Weights of a small transformer language model.
Size: MLP 1344 SwiGLU, 63.4M parameters.
MLP neurons of a small language model. Each row is named by its layer, matrix (gate and up: input weights; down: output weights) and neuron, and shows model dimensions 0-169. Each number is 500 + 40 x the weight over its row's rms, rounded and kept within 0 to 999. Numbers have three digits each. A neuron's up and down rows have the sign that makes its largest values positive.
A block is one neuron, or neurons of one layer that tend to fire together. After each block is what it responds to, as a language model described it from the Wikipedia text at the highest values.

L9.gate158:543452508522548488496524503530551459545473474575431504556418513501380475477456540539418475487461450512531506570458582548430555480530456490501465430546503489516535494540532426469468499442554473464511543545527492446443532471556546544467477441509506530498509510414530498486609551533477434493523516512443521567485498526495480496492505394417516468503487474550481445523499575440500534412433550504519485502551476462529485458510438471496506482553413473506542470493489481498513477447549491498441574514535472492484451563
L9.up158:544483521424543540500478471551509475535494484490467482527532540498471526548592538574522414592483519526518463442475541473426525527483466483553469499528538539471482484482447496467560468498511452533450484559550533480481532474569483553479543381528551499513455510542578456486541521497462456436543581505513469471532541535584484494498511463514492560522570485568512428474507531539465506490532513492504580515532419519524531470478468498490477530512488476492504458505515480521522479381471573451466592500485475544469479544
L9.down158:556460473460480500478520503483531462539496523527459505471434485453469504483496504476455484526509472506453548497536540467496460464548494510532491520586502530497525484494545569522473465513449400482544577526496489496480523475519535464448450495554454519494560475438561473490518538527434426533564481462441519429519534540520533557418521496511562478567586453481448487506541441482498580554584626565558458484501533475492508524488520441493489503477504464533540523546506568526554526467518555547500514498565393514480448505
Responds to: Mid-word name fragments. Short word pieces like al, or, im right after a word's first letter, mostly in foreign names (Mih-al-ache, B-al-ázs, D-al-ibor), plus opening quotes before quoted phrases.

L7.gate32:599556528477495557483536496444486484549454401452442504584583436532533606539491506491468496451476464424452501501554484433475525478453528577535477511528589453429496497614490463459601489518516550513497533490474472502466565470490472467478523522489472523514490493468459506422512455487592493472509467492547530563450503464518521623497455487474478502510407444535549504563515495463523535451463497478465469477537447521516487487489511533483541508572537496431456539498532452501468529439427478439477484616455408513568486542
L7.up32:494453487469470535477568534564545485486403489476523498538494470525573508533470486428518483499473476501489492501470541459545558416497455531440477518527504470516500515520488533501522420490546507496543506432543460620463571574487572496491537523525520537490537555551486507530502538520516513442446553451514541475463524483475563545498448476463520505525444546529491557502478466500485505509455519508506453466510520417503519459586431510478481483453514508491523551518543547488454513537519437552542477409517509514479496500
L7.down32:428451417525478494553537536472443494505422443545514502514515484552494458537527469436502451522479470555484526575507517434508495455468510546506438564580510441516480506531515465527471492452539480512562535437556501487544474568538468552502498491493499523476473510468391460477442501545494490586581433447522532494479460552508524480536513454495530509525497503457520460434475533480495503527489445470511523473452528493529523458509525466536529496401539513413513529546463552521500480521548545494478480454439475539518495570
L7.gate581:480494516491512522484556518541526501483433499492437465506429464496505453543466489523523491420466563464516499466466451485513563542503554495497541507472534540476504525502398529529542405558445473478567472545503483479447616477465513506525471452482531468491436479587524496560396561539550447463482502553548493550499515452514484523508531440453574530534495526518489495517473477448536529492511446474479567472443479450507466550472501566554443466504501419529477491558491439493539505539460565469484515474450438570571478500
L7.up581:530517445549476482425455477520475468494509490485475472517443592484513470523459586501466532437451509499555530483502491482495540520492485489546499523507530509542576481529547535523462500551426489545501534566504441477550499486493487474486470484403516435576486479488475483472571524541469467507501540513487471534537498516591473516465477487549491502519512521523548459472500494435491505470495436480534488479448493544540453467461490551508549559492518521457477472514600517460487579519524532506446509622491534463484494567
L7.down581:504530488497409560543521496417506455443527542448409524517447564468499486478498478560542588419547483516529469458505504487518559478470488553504497463465482517532423529521470528458528548572483462505491502526451478489492485473445528519453510492542466515506433451480544540513449481538505496464330467538421521465544502438473422520443481439518455541486477528528445439552474441487489502532483528580441464511546491527477488531469504538460526544488545565504540499548537382404483497528493472508460390544439513464522535504
L7.gate731:506526525449525495489553525508509553435504517469480505593484553555490556504538490532500559462504567482503421503466497545470470511466545547465472529436458448516489486485497498464491547540446504541446603555514554433452526496453529433487537498420500478536509496476477544473524507543493489576514524499460554520517442476495485446518485479519454492480484487517460518475497537429559532469498533535461476506515509413506546512436485475444540529476498488524510520512548495470558516462434521530467458519557451538564491530
L7.up731:524462474512485521480479455465433513513503566523483468507531514472477465516516474472512526550436444461446426495432479448467544525513497529412527486519470569538514491487491430500425517414507438466483480510564556407445531540500480441512504462543495494487468537522502361485522519577523486610560525554465462507502533598484541517543503423494436566504509518502469509497555467467561537420547464510481617493504432494580550509492536443559522493531521502527531506503454453578511494548479487514510556458510442532543505430
L7.down731:490517594502464508468565438478512520472474510533464539550495537417445542469514470532502493501564456527509461464424561481516494495562480545434520546571497478520492496504514442472521521466570514480486552568519480490552498528501501498508457495518449534505492479505534539479473554510475547523461508550487494526531519493540409490491537531411502517419528411485487523554557503460530484440467571449528546491519548509460442543472524516472615460485514493561451532532491556474432488537477471449454566617479486502508488526
L7.gate950:486464552457490518496530488475582436559536548561517500520508550509471564573507526552474519557475494530508434530481516543468538498520548427495532542464490494520491473480480512469545533489507523455520463510449575488505528561532515478560443559498441450472465494517480557541518478532554523538473575547567580488432440500488473541479477513529514510520551511492528486493508517488429474486574487544518499563517433492536521464451542566526530489506524519452452463515449515546429489455514482506478489539402543595499466507
L7.up950:460511571398482452471589488537439549539459484468453479511506503461498498523517523419421484529480478544479483551487468531497471498512492497469507536559467483449465461459532551485497504504529472399517529556511544467504478472465489480503490524437544478470500511464507572444547515501497454533488483478451502448436535482524454489496507506466491461510460531548490496497567488530457469495513512471501455471493507510568430476508541526444520507482505501431565482483555551481482585523476539564511479577491500530512511479
L7.down950:564461509399502505438447477433489520465503443550513584559497572467472490503489572489521418495507461518456452518418523469489551486510535476551491575557481508431514511483461534460514533469531463487559514539489478492514500498499536546507539443492448577529584529538535506490427534510461462479493531442506487518394478552475503552487435455527515568435530527547574426512514556487434500439478381457537428521554481528502490474472492569444471490461579560473492517469554498537445481440543479562524432524488479523473484462
Responds to: Mid-word subword fragments. Word-internal pieces, usually second of three or more, inside words split oddly into many tokens, e.g. portf·ol·ios, f·led·ged, sp·h·incter.

L4.gate240:474462534458582468501556483494457528564448511538426585506490523436502435508521469523446489483432449500535485457465516507471500474543550538506435507522467555565522462487535522471521532513504511465453476482517497517488478537494530540565524574518544574486492531454512482456480502496513528545455538472473560496463491580522486466547466508515567506464512495524523495543540503480525506503450507509545474504480461518480506538425542494478509519542506436509490547502538499465552478530435538514482530543453573534527549479
L4.up240:513500520509459523454431483474498556472527485488488494425563534511485589553498471516547570552511418406547497547463486473530437500496501517538513535524539506460418537533514543451450516445512534458536572517414466456491514526533537551485516570477473531548496498520497496422451509503473460506559455542515514533517494469487540518548556495474524495462535462509559475522456522529485524496389522531549527589504533542517531546562501462509425479591549469554483437497531522463471506525489457445473491554480508473427438422
L4.down240:467544466476552406557502455480493530517551491463505508516547530487475468521438544491555465458460470523529538497433540443530476515541491476515529532509513437522499518513531565476445486533523560436492477450497478528541473497501458480510524545524484568501529511492552447478492447498547449463496439524561446523458520443509538534550517436478589467523498440453456476443499494471513481520476481575518561512494563517541507490480530537426475542527544470522428465500531488558515530458546553467487547495516501438469461454
L4.gate417:530508509514519493481540620511565503497448543489546440482445497417540577485461497566513558518524459428453555487552498446430481521472503486510462547538501534550456538538496584449552509460498564590490424495460543484454509534552521460578495483514575487533541507482484473511484495557421543464573489466473509521494495446466558460571464459558535470531511489478564482579486531487537552488446501518468510502516508494555459531524514536554549560454452471503494576466543482501510495433505523523498422456439507487470557498
L4.up417:386448506575499547528523492491471508488535475481526507476469507510625506507494533574475512486508471500546443468495471461397536495532481512513446551576532539576540494483457525490544522451518500503513464437532495495469451537484484472562527452521566524450468514485474518488453518525487515533593516493479520505582397478428500601555521546480561387478563473537585526499407502573498453487517503514490505490499590436535501516471565458410487504468535461488442400494481437478465432396440487479469457510515598538446383515
L4.down417:519472490532581552502500561569543494545523488484541488469489453513480477432453484528429478539538469403486546450496473484484482486486550461551558566563521487457543511515532472457534488511534515506521504432561472478514458456534499471493516491496537464455522538495431514469461586477516492536571480463554563567511569509497462457476523525551480527547566388535476484494463463511484531614464497433566509500543510580526497569529586593493487498470531454528545443441468563507541481466523533458436479504471457586519467502
L4.gate937:535483480493444458491521526546593549541477572485482490527647495491558522525486479505418475453484455489540532496577573522470531546490456520436484523468482467515574537529470539444490467500505503508522535508488535465446517453499506520503480534568568502526527472500406528486435498594530463553590524533556517418476545498533474514517488440519459530559482482520472520495594506503534474465402441549481475495484477494524527472488519538554574491567509501495489495532473466462530462416485445496460470461422534488496457516
L4.up937:417527492534486463434473525537535489425533514494472529489518511546499476450482527496498491451532489516534492509467515579525529501538455478535460481454481537519504448554499494484463462491422541497472474490546463505408437484571498456494537493582538521559475497480549563449465524490544497529476491514519557483477459512499553441578511478440472416575544484547559540483532497522464464491442511467475597492503460443465518574473530524510513552544518509466452505506551500418487562492528504425509522548547487513470490488
L4.down937:564465537544464574492548506546452522482483559450518494477554502519487505528479478474457503456527503521548500507540561510507519440452520535455532582405445601444505544526478477492569475492509446446545520493521490525466498542513585523515520552598484461497452425576458463398451520568529491556496412469471528579520501447535487541519542566430492518521557472567430575579581520559535490435443496568462558519482488489505522522498477490475474453570513487508514493488524525460517516555479434524436428477478487508488459462
L4.gate1125:466421491451511488508567513519501498519424428595499539521489449611452498464575453512596538470488472449476438457536439509556519500519497437495570476529462471536501542515543482448481521487469546512500467502475546518458573498557463489538532476494440493496562495425442531529444522525485449534529506411528488476511526485462532515527507459438527488539557517484537495461487485478491498476481490567456543445538486530473503565422497493469471498488468539445583503471443552521527441499459483482513504520567567513471503463
L4.up1125:470452485529512539450515491491423499481545489502522553542451525497511538491571466524583430544483453511494426512564497457529568480501454515519524515527398467513491457498511484484474526567575493572476507513492476517464501546511474541522467504480490562515477526462434532467511527509493505585572488456447507484472518458523562536589517425465479538498502518486532478505494500523455518582443481488518543472510504552440586510451523513483469465493473591494511516516535521524524492448511516465500509548521503495447508445
L4.down1125:513502558494515412413532489534527577425473507512472460446465473494481509491472473520515481517443456547535543547495446560502429417543465484532560428478537450527467547455540513533477574520505460537494507502565520587512484450532508515556453478511514506462531485550478471494490473508489465492500472442562505507480460472483567513410454454493482522464545454502474517492481515499490541488577589529535495515483501567500501546574504527477543541498528519440515508558466512490479410472531472499502538518452528492499567434
Responds to: Mid-word fragments of rare names. Second word pieces right after an initial capital letter in uncommon or foreign names and rare words, such as F+akh+r, A+ts+ugi, U+sh+ahidi, often in lists or tables.

L4.gate272:529474488541357497571508529534526457543536458511484549515477515509538492507535510520518513494495494521566485479480573482422411511500549494452441505488535491485455487517559548474542497564416510433465493491515478477465470610506524485528533486445473510549516499492542505499435463489508536449548539505512464420499511483566515478535456515580556538463500553484506618507481510464503500510573539489548505459472470443526498501553513534509423438423528448540420523449554486453484500513498491535477545467490546467466513427
L4.up272:516509540524477452575496500505532528537450546546489474448510464508503449478476475498469506530488540523510473546543510487544434500509513483436518472491520492489442501529494512518479421483524463489435501477500489510424512451534441515508546502508474544462517506488512481506554492509541527470542565559486483497451545471456478486536562489545532547405450497426469518555515423469580504458553546510487586445418476443417491488495456561507488443508459513495509512387503487461575510466478466502490492517491529552468509511
L4.down272:431556466489461477544472492486479581553542538547497508523495529455502538489518581494406500561552541556492532495531480461541484547500453427486551441515505467552530476516541489555473429541474468547456538455430569515444496466519473519504443474578436509470490425523428411466561470559527446494499494422537489464492489462466495498510509460478535536504473574479525516439456484488569534454483493495475473567413503453586523522410497456490487426523524478490412513497546483491479462502461520509426436472493532501445479504
L4.gate384:530539420454538489519450479571481538480543438493484528471492493517504508494514536497556510518476482502502338512565512438464527495497480492486540513472501466505464493525543501475497571483525528467472520402541456493454512483461514470550515577541528468529441548488473561510548482490472501477483482448484520523494483405473508593457440517558546563471549436569637582555494513446447473460568536487552516509514547539535466437537411447509473524497569527486528492550540455490470453541533474509507495524497476450433504497
L4.up384:495519475507480492497467503455502512514509535477486547521520445511490528518513476471512494500536504564514491488525571588529484459511570460486474539455567540536489557459529444486464554532485474571526550548428490475558441523516557542499496513516542503524520444473401479447492506506502517513512524532451451498413532435457548540506481566454568512433538407477483535526515553505484506482547456528500521468477478481443540517517496486495409443497471534540507466534572485490475489563479447515558516503552575451483563464
L4.down384:505510548470480565529455501551538495508445548509511460501482585476511531570527533537610505533496514536497486495484535543469465483518524497423439439515486458541494465506568488516472479484531583476512485518502492475479497509491495468527408473484510476493535495504448514545475525476459505546555588529515478457514445519458447511494459520528483491518614528545492532506508484485447468516553523462479487502523564520499471543556445481562457496493527470473460514472521533549503529524479551463503420524538462538454464528
L4.gate641:475444496530480554483489417521474589470534445494504469519562427534445465450509444488538411455518575432513412485499472514554495514526441493444495418525487518508433527480490527499512491479504466535480513560481485456480515476421473561409493505529513562514504478483464494472566426515426484520553497451499516495455512559507493534547561399466551549518517487457499542478508562491475482478533497491588495535501571486498510429509558480487474562487548472538560507589521495412514499501505484530509592467454494460449489563
L4.up641:544523496561501492549488480501527526485511456473515492548542450475486481467457468489519487492484497573544520489547553465490529517466500489458445446561495548398471430457482505489616471462516474515535457501538498428481489492505520507486455494503449553516556540446470427475578423556486568537468502464502511477451473530460518488492548449492516436538531498546459506532511494537511512449490480478450518426511509491495527426462514528471513524467512503490554515553464382416514504495452538601539512519490508513540518465
L4.down641:499560509542420566521465459528543522494577422496483440544558467482495511496443481518474484460489446499483470458501507459427507488558511479431562551480479442534448486596508501528550504513538495503489572474501471454535490479453484544510477447546485554478508452498442457441535482442475547447478474513521510522480459502369492467457544506524478414488499528487525517536594494564454478464541524472511474538475535526491462463418456530464501482549496512490500441519563478550518512417527456570489529532523468511445490477
L4.gate1075:467466549501464530507492485448537491533492542525420461473507527477519495509406526517444494475469567504527480529525522538495434423497509508492473502546491444473501461423472556516529489483552507497486430522520550452526474523526488540503571588496469488560505497486463507534518458488531460470474591501575499540532428513445483484486535404538436486477479487559542423502476519531497502418536510559510465469406523413535475511471556599495486533501494496494457494484428469458497491512501471538523402521547544482536457506
L4.up1075:464430447482504451552494430477479526522540420532441456519469525493483516445472490523469430492520628511518490502534507501501485532454485577414444488527466506506490567444528469524494538418550516523468521577553546491498522449477455473523483524511564520475497484482461568496549481535436474476518558420492449465502466511575502520514497558508495467587530455551535534485431522547451501518466533542487540438474572539451512449502493503525546510590477523494468513509536483465457480572480516535536454548541442415469557511
L4.down1075:516511454471522533463463459532506511470513463463458442502484402500503535569550507522483465471468535482521482524533465521543508469524525553553519525481516525509512470592513503494475542520446455473455462493545528472466517514489450442477551534557504534502454482485451542494565572536452537498493538500502519508470455417510479494522509464474570444472508473424531523486496476474498517534511529405513435572505475469566497468473443501406538440506458498549538493460481458456509503569516446425525502485552508525470502560
Responds to: Year digits after the millennium. The last three digits of four-digit years, after the split-off leading 1 or 2, in dated prose such as 1'986', 2'010', 1'990's.

L9.gate1042:507466519503453483499546502418469452483486520418553502513432495372498459568508545567464450527426476486534520464516511504466480488504439525506487463538571512563537517474463475501510476433574523514593443469568554484478523512402531485483456492474497398513513475466459484506536440504465444436463520464512489443531468494571520478445476387577486478487569581548489451545483529509469508446511515512450517532521515522477553482545471511498511462505551469539532520518514510520534596509427511527486545543446449547479522518
L9.up1042:471515542587471516570516562536525499444511504473467512470487489486440483578461438478475507411528551450410474509442544496505544433552429486435525508544538525482468504518411461470470468512549553537553514498530507480561503492517499484492458503483541436532510548518513464449512435434492549472509472507528548420541415483500530454493514430582486549503517536461502498458564498512496514495471493519517529512507520501416549530569540484533503540513562463496481496556526511514452518448491530522461536406558516482473547496
L9.down1042:447469436503543456562483495582483453468484508569553533531543501562416519535592520500499521529507512546485513564519415472519562446530526462459543533521496467462492476530536443490471427523542499498504429509526513505475527483568552514436487498444482518520532505515486472472497483514440483476560488479531534616528496468480467541532522529499586502509489429503509503443486582552481508480488498482609505520486519518470532476484538458534421533545531549507501520420486460412478498573498498433504497474483525486520492473
Responds to: Years in event contexts. Year digit pieces after a leading 1 or 2, such as 2'008' and 2'017'; row-start pipes in results tables; and words right after dated events, such as announced or UEFA.

L7.gate57:517481432528511520508529477518466511522486477498480524503547513485522554489556593556507545481541459492525502498497438546494531408457429463449413468559423562527473479509535513530531455557566484529502505468502450478558469511512539487547510418559498508462495507483466525487452427461579507520554473544550528481516500446510561440516504518494443587534474479484503493561581539459450451474572444475438494429431491529505489468530510468483508493463501568440505547542482453572511494535542453534558515504531501425480502455
L7.up57:556504491531427508510454452524468525516576515486516476590495490502443507551566537538499535454545486493546533509462471526497444469522457524553494481486464484495500460499532580546575456543499484451510504528518506491511516495460475477507548454532418476448548555510476604477478489500579474492530509547555496487476465520495525520519455514461488513545501513457469526540535544467524487490479515448525511494465476450515495554549524511460489428528514564544560546508454483461465533426470483522544536494495477573464457463
L7.down57:458552443554461509459511504511481517538492537480467461510434474492468529475491464486508456508509516509502532521495485474528537490410546478538451506503509540511527528487511452502583466497491467532434469556438522508527449468577566518451552477558507480463563488524555493579504607529549502448370507459470540460599497491451484540506508538511555436441503482478519541506549561478479476461516525448528447466484450519544581543498523426462512469440501480516519523528541498524564486509477512604503466520454531466515512466
L7.gate939:517451469426508468454467510557493501564525490432453511539502524484462462488549506522537509556490473497474538561460503500485467490540549501490534487531407547481500552514470516478517478501522470528467518484517540529501553464491426569470484500549428534467557455579502494474446530517538478533492530522517518425513454443435520503468533521454465485483523483523598512502421496511506528538462490471409589505533462469569429471522425492471461511471507497540496450426512575475499549565563478451492599580513461491494549450
L7.up939:486469533548514558532490530474556481459534479455484539499552597475581506476508426505473586483542464448534463508502487514493446564468458524428535429489550509490523524508450506539487519501471520489527527464468559512549524465491523431514487576500533513604481474548454469520478531438496440476463511477574522451549512462531496401478421486523472529480480468426529508526510512533547479545506491521560477569519504495514525447384505545474533491533555510491564493517522543580471568492509486514559465469519577534517531481
L7.down939:515542436461531384481480502477497460426516477581527526598488561536544453428531498493490462451488509466543439509474483524524466609486474505564480483527510516486494434499479494529454507518523500457434474551463546453455489454455534490496557512490519491561544498537518496560485474475529479484511566503436540474501568553514497531451472491525460504465436459520529495507556444504446460530517550471528531505468494493488537448495573564457466453417424521472540502489505473499496477493464593550479613433517528517464543488
L7.gate953:529485504504430565470417528520463525468420464471527462497456518522476508518518557566494438495495473534479463444571526477506474493534515537527491520439498482564541511550614495494524518499504488504483522395511499429525512482479581490466529496499572468512437548530469483403517485523513466567462437529462479464563512493486507404445526482507494523504530511547514524469592486541535552472454539513486522532508509544496478470547496455485466512528532527496487511527517487435522479504516539509503532484473497486507532517
L7.up953:464481430453534517521485481498482493496478602521514499401456555474453511567487489523535529495445478417530458483547453506524462463538528506486449557525474494561573484560535560431521422494523494511448502539546506518572602492435471510567442533420475532474493489434547582469514518601432495511468496531566507499505574501467423530480460484534530479460487473467468532509518552452455508523511555475485481510487447546455531554532502534425561520489479514529530513457507532531469519505429516496474496510528517469477494552
L7.down953:499501554452440452582507507551497551487489506541562474464457528462519498512512541466545567482564528518468460522523526497493484487484536507528487549464467462554547471517539476485487565498534497486504482516472505567503456526457522585509514510492515512445468466491503520498549478518481495519494415454451473477546433464505504493450480526530480517418478523490500452507488465545559524522425511470517521511493423517464482465525496448505559510586528529452402553442516496516518443514571537511508534428472433525561493471
L7.gate1124:505518537504500539500565465479461527482480469519495463435551508496439455532434495478543436431468546474530536526451483608480483528507501445476481438474546497463490482499539481444452537499545506485470569556530539439469524512399517451490454491464444487476451525486495493486493462448492407511508505554574468467539491447487542496459525540480502522489504558543470486476520505546505463589538480531446470527515549579558432481511501551585516510459468453497430477545520498536471457477556514549576482420515471476389454483
L7.up1124:424509508532543487547491454469516486492490429491525498503456537474486499512536480469398527531560488456525515472501455468566478484410542479518479466508597548549485469486528545455526548530505528536472539490485541507502479485451460527523447474505552517517425551482511452534513547482483477471469442628512579495498474526466475516511479484514532436469501404448457575550490526502454482551511581567490501515466518579523480485447551514520544442486438464508416470504581486557518449466527520471503548520513513531492446535
L7.down1124:513488615476515538417452434504515522529497477530519519473529539608466471479488437518508479522431534495524389508504504514465471522518481518417475469543510481499540497524493552514547486464453529445496428502482520434453498535538448537523533451503452467491484582490485484510499465493450486481483422543496477497456502472524453478522469487558555423500541504534490496485580545531530563502455559541474467546532463548424442469464573470470509457512519482573557479510550584528564548471541491464542461545535489548496454447
Responds to: Digits after leading digit. Number pieces following a split-off first digit, mostly the tail of years and decades like 1|990s or 2|020, plus small digits in tables and units.